python train.py --d_model=384 --n_head=6 --head_dim=64 --norm_eps=1e-05 --init_std_qkv=0.0217 --lr_head=0.00702 --decay_shape="linear"
MLP neurons of a small language model. Each row is named by its layer, matrix (up: input weights) and neuron, and shows model dimensions 128-255. Each number is 128 + 24 x the weight over its row's rms, rounded and kept within 0 to 255. Numbers have three digits each.
A block is one neuron, or neurons of one layer that tend to fire together. After each block is what it responds to, as a language model described it from the Wikipedia text at the highest values.

L5.up142:134107166119128135138127102133133105118131120134131169132114136141146122089147089133130104121085106140145149114122168117116092128159106051162156102135128156124090127128113124109172175135139128109139106167142147096139125166131103154149152111144124108151114133104163138129086121101182084175125142160113110147090106127140122079110165146095121154191096152137123153124143182154146134163127
L5.up607:122121116134122094101126100122141152120093148126140162117087129125118123143136146162074129107102127107145120103114141108138126116095125081113118152115151146101103115132162094104135151133113109127127127112126146128128129118157104151110123154137145167112140135099155169101126159150171090146134106140133106103143117118126106155110115161112139145161126163138131138117101122099136128108114
L5.up923:137160112144128148142100122141128125121091120164168125145077081157110171102125098135116109125154130146144107083132087137157127155117103128093170166118112153138136133114160099104153138114128096085136097168141168144124182155130132181162150107094139139138138141149164128147079163109151071111113078127093093133126087101118129115162130110127088123152117139153138131096124116155149138109107
L5.up1245:129116144167148116162131156112118088146115138126116122127077109106117189130128125129159119122123164143176135114120113095139119136150119135134162079103087109145134140147133123126133137122166069139129114089169107122156143138131140099137108100098137131133088138131121117076133120086176079165102115155122167168107120103137151121119140118121129143112139123156117134146143114130201149128117
Responds to: Post-noun "of" linker

L3.up22:152126115105133112124165127166106081119124134088128158074133128149113130122123120158150107133138203143159109090145124171097121100122113137133100109127127104084117140120126119127102144098180121137157131156115148112135100121157171108123121129143114113140172140099140132122171128097159092104127055135108139133154124118158151109114148116115120139139099127102136148110106120148110136119111
L3.up69:130130132094092127080104088111124108124099134104078117111126150151133139142092112139110087090121159160105129074132158109132104134130132099137161139137106126095127153131139157118094165114125128128126085200108162156108127120148160121155125107152118097104120134116141151160127121127121131167136137125107157154110098154138122107106136123114105112141156111101122136088109121079141176156121
L3.up121:181134105147107098145072120113144126123148152118173143134073154128111167128114126155076110141109163125132127096113091067142046141105142090133174124157120088123113119140137109127141167134112125162151087147136148137153158177145113195104138117115138169151118106118129156121116155130155111170135136129061104156136131158109136098138137139146119110117113120102156163100117143105169147142136
L3.up217:147109109130126090169084113096154119104134161122099133118111150139114136108128117099086093108107163172118126066125114101095125126112113133128170162164119095139089136114156100127138171109118120152131134170084199129109142138110110167122135143135126154133097143123131163139103116122157064108162125127108173123081103135100148126130092137150098123157111130147126161135134136136152187126134
L3.up226:164144119165107096106099123131133097101128082107114158169107112155122136124109146113140104140114133094166154079165131162146104146114133064135158117162124151142109113162096110136089113102145142134111135144135136121120112142158098136101147124174181135141074150111137141056135120131105098091157104105132114160153151131072164140138121174148125173146105140142166114131109130111181111172158
L3.up445:131137144107117140117094115105103117137136157132121141136070168158090134111117130111097104126103182176133137104162145139152118099128128157174168134144136098149107116134094143098113127160102144123136112138135148122105119130146106157125125121125121165121100118139160124106131124154121081131148118110154138182131118101203144084113147091127110107151130168150110151135113124106173091139118
L3.up712:116103121109121176119123109125098120092158147131104115134127145155121149136153168139137116130123138144117112117193112107119088116144143104162143124149118106096136097134098104140166153137152148147108119126140157125122141140120103105130127131176128129110146089131133138125159159089141125122110127136092119164118147118158102117126107117135144158099157073115115176103130114135129138137136
L3.up765:130084136138128111151110114129131152127096140111129120116103122142128157152130133144081134127148200143157135109138127129130143116113130115141176107167121108085117157095075125115127165126119095121111130128115168119163146133121155135140155134150168114120134113144143136139108132122162082122134114133116157136118123150112139058111123159132078124163124141104091149080131123109146131126163
L3.up843:137119122168134132123117109146142158122129159115119112116104141136126129137135139135086161124117178145103162054174140141122142098131096149132139129157130113101109151143120123136130151146139137109096101169113155112139131115159108168114120087124162148115153132107145118108089130126134137114124098152126152122115103136164137076120105063135115110160118140136090123135115094124154114144129
L3.up1023:127109106127082106102147115089087126142142131119158142113102136149125142119140171125116142188136151111153140106154122126134089122122114118085164161126148138137103097129133100135148149084180104087136119120096128094156187159120131122136161128132126144145124120135108120123092136121125136181161112115124112093144141096100133118123118141178119156141108114123148111132145147112132142138122
L3.up1031:132104126125138129090119151170119157152100148091127102128142147128113167094155121150122132140163128094155139119185117085142129123137178107117100129146109133160139130170147158104134118178143142113129141107098118142150123136154144144144117096150125148133116130132140158127135136115143115103085104145118181083138116121137160089092125103103142123138152112117103137122136141117116107193129
L3.up1071:176115091121130123125135148106113101143176202120174125151124140103161131108151139170101123131107138150150124090135133112152086169114133137184128137169118103145108118158099131113162149127150122088131148135162124126153146123151107139117084123175159166117126107128118120143157140132105127094049134129106125154117156124132166119130084103161111105111118084093113155087096143111129112132123
L3.up1153:124085160145142097133127137154083117125131094090116165111081086122115096126122148148100147081165158172124115137149146097143133143096104162178176115124130097145167109127085127116159133110130122095111143176107118125118128113139138145129143145114113133088137115124144137133137107116158125123117130104122130090101134108177139125129141079129131142162152142127106136133127142088125127140134
L3.up1410:134070157128101132151173089148110099136122132078120113141109130136131112099143142128138149108174120126094106088111110080140109120142153085079113158141164100123111103099108072122118113099115099166097122127131179139100153127138115131128110131112160105147107115159131110148086133135132111149116120151077107126107158138116127162125138127098120107138115149133162141154145123111150134150145
L3.up1508:131111146073169096116072125139093169112096145147078143122117124105122123112160121126162156116109158168090139086162119112152119095109112151149157139128124147081125145127101154155123155125118130118141117138162171109149114155143097150139128127111136095087152121128137170148133129092147108139099098135134156160088105165141148084118100150137099134155097133157116199130132092111116082105096
L3.up1517:120072136137158136136113144150127163108140171145127110165122147124132136111195112142138123158175166159156143105175144090136143117117108143148122129137103143142115135107120147111134113146171112107147122120104151109126121125142096145103124121162134171125071121144122120133103106114134124134107126143073137136131154152114115088096123096100119110121132131129092164107120114085164096141115
Responds to: Connectors inside names and headings

L3.up90:134131119154160075125131169064141148140130093172125180138110156142124121102130097058086123109091133142124177101133108155119126122144115154124154129162154140085149118137111128154134125135162139102068144076125168147092178127146097121109104117150105157115149139111113148150075186123151084124152116118101131170133104157102093114127089111143101155147133148105136108133105113110129157122126
L3.up301:151111130173091151116123068147131099136121151162092105116122130152160151133148153123117145113092136136156114097127152146125096137165105116172151115188118081128076122079099134123107142149154118134114133136136129131176220144091138102146115132139143115115128111133138129124113078107144110096147080130140133116105146109149135156126096121171097126148135128145118104128121132124112143104111
L3.up350:140138099118147108184149121085154107123115131114125167147085169150132131129171151091156122136130164159145124117154137117134156118128128126166147121134127095138138128133123156135126190095130065170104130126148095126154180098124136142100094142130146126111122147098133151119093114095139102166111109122118109168134144103161105174121097104112103151129097149119144099131142107099116144133128
L3.up411:158124121099153120144153091172114134107109101132110166110134174142159162127145123138162145147115124096153104081137148161118155108163145148068141130139137070119106110120108149089088123144139148112144129132109103134090164129119127141122112138138167101129133144097114162145161122166117091150092114123142090080146176135097165114093172115102106165126147093127154139146148081140125080133118
L3.up580:149110140146133136110095156130121160131107125139119136117122099120131149115177103127107136126106121145104173110156144086156140114114110130131141119123124091097122112080131132171174131145107157200116133200130122137114140108139096102118116160130092130089104129140135172142134142123122117178089148115094147130126095112160092148129053130137091138159143132126132149128136149133143149123103
L3.up677:120090100104100137133098137072093135132145114176131134160131120124126151139146143128078167127092114149164187093152126086113090121127154118142170123111136143129099122078127140098101163171111108127105106146129115128119130148166147099101145123093108127165126153139121119123097134121147110170148127098094092120115107145147142113160131114143152149109134082138120140133095150090142132123155
L3.up759:131119117111154103140135144089143132107137093149156154109113165115118145120110088116115112165098150150124152054137123136108149141153098130110135102135149109122101144084118137176155148116165101142110106128109177125109130121089156089127084102149094093142169123139093134152104132127158069131132132118118128149112156136132110136137104141122086164116116095098124090117104139097144143109146
L3.up1149:187113089131131156117091163113135171143128096139156174114121121121113119134123105119126098091096152104167141088127141105143114060120115118083138117130125071126145140091143106165139135142129104148098139130113158136154134139123113098132105114115121103146150133135147161158108125146132081147154088125073087145095173161151110114108095115102117136140126131152153134109130122116119159160152
L3.up1247:125088092169116164102097090095105138112111105149134136132132180135122142126156108091124084125083099125144123096112124089129114156141153125108148134120131149155106152071149117147136157158150110145136128165160148131098112104135116125111130117156116119169105172129141173124118077097141142130161147142124128154133101120107150133142101147148117133125170091133119104097112134107143148123164
L3.up1252:216139084145156152084101112070113174118115108158167147124108157098128124157130093125128100157110111109156136102137129125157131114125138156112133140115128125167095126112081140164151122134149102152123145145107094128134118103104138121107124113143115199169148159149100159139072136157147140151146127133144121109123126142135101139137087135168089162137128158125116141079138163105140175158130
L3.up1264:151139149132184125098052116142151119114128134155148130098146110148123132158131121119134089100130144144158133146186125130143088140124126094102127196177120101173132180162086117137116133125108108173098114167089120132132116115103087143110110152150130132145131136127073124144108164107160094134130121132160119138110149098159158118097122142097119128119093147115125137124083165083137098155147
L3.up1266:119113110136113129111107112131119128103118093124132160120126157145129141101150068102126103128079172157103130126144145124152152107107134119091156127155131111152111089131117071127131162095125144127104103141123158141151133127135132128103102117102119142155133135142091117100124115112124161187100100104092160126129181177112088112133124142130113146150099163155124121116076121114147122164105
L3.up1325:147082108116133102112091160092104142140099137129175125104099164109124116145141119132132129135107118141158120080131140121148125100151123139133171112116144144136096110115109142138116153137156141202133109121121147118151144129107182089134128105138163115122128140131128143138110107115125096123151102107134086118130152160124150094103118122098081152150138106123111151126084125145153132166122
L3.up1364:158100117179119138098062133133166138091102102133127118099113108157104154091153144132166130130090132125128119061127122106170131149149106152106121113141122109130140119124177107150108146130134087112148104149128151108148177145078154096124134142109138093080113133140130137100076134126106100128119125109161111123164150067125127129133122113141119149141125118132187150125105124108108146134143
L3.up1380:129083142106147163131079112135118139124110140138133125127111136146166133135156127091134125163074163148144132152165116127172161129139087113112148138129133097118091127096104139141146139093158100092127116119102170099111142089151155114100111128136081134125115126133124151130078119113115120100110134135143132126075165098154169171074127114115124139142161161112072114142136149091156116128116
L3.up1387:153139117138162140117103165094123137113159082111177103076135143097126145109116100107126169136125128123162124107102139160141111123124116158127119129137113114126092121115133115197156125129118170094106124116105111111140149133144127110107086143082114178164140139124137152102111126147137118127135125112126142129138151099159123129097073144168140180177115126101154089110089165102130085123121
Responds to: Plural noun endings

L4.up1488:144121114131168141141119151141142092139140165152126151116078115168112114123142099121155085140120141108101121106127178140121144156137161106114187110134155125103093122167102138141101129142166152157100120084113173078103167116152136129110127145105128151169114140111127110157055134133125140160127139132161132143120135199149153142143147097122117135125097124144157126104123130118134107124094
Responds to: Coordinating "and" plus word pieces

L4.up750:141120083109165149085114171130154142102120126137123161112110167119133125097179132125142094115134153118161141116118126147200144116147088127102153168138102141153086100121125115157111132131156128067120116174117163111132122119152112103086114105110106089098124143166103154129140134142128093150127123104143083084065139130128160101137135131147118157113157112127100109109139138129160148133135
Responds to: Noun-completing word pieces

L5.up245:123110108153094121169116089131111193143102089106139159099101124114100143136134098185088109150128151109127106125157126151120142138118162156152106136117155128123119108153112126138126112132140128164125137118126180144136139105146140133152113122095126158133156130124154140138144126124114111167143097098133145092095153168189103103099159142127125125133049110154120148107075114147141109154122
L5.up315:157093119089145091172113147127138114101138151117157115112131148099134182122170148121094135161087157145141182087144119130152137140111147152130141141135150119128176080176121141122114148140163097146085114104106088154143139129169132101112062117156094134119124113155121105148115125104127145174123145112148126149124135159143129134126127101162086130136129187104125121102145113123160136142131
L5.up578:172121090070161126091066138092135155157124096163123183135096119117104119104179086135120099174094147103151127102140091121120158114111080179106161110130111121130091153121136108140149166137162123149141091102091121112152141144138144161131115142134118093117134130145121169124107066134127138122157142119043129169127096139174115140077106145094096136149114139128115141105152113120129147176142
L5.up985:144121125091116141112139131148082143098100093115135146134152102118140130095166121154133100181125104148147156141133093111155140117141143150081106117096103126096115130121112104140118130111151135140155160117098118127164167111124102132129145121143126144133128172147070139112103133114140154122133120130063157166134160118151120130086077135124104115091101143130120077122128165100124132180136
Responds to: Plural people nouns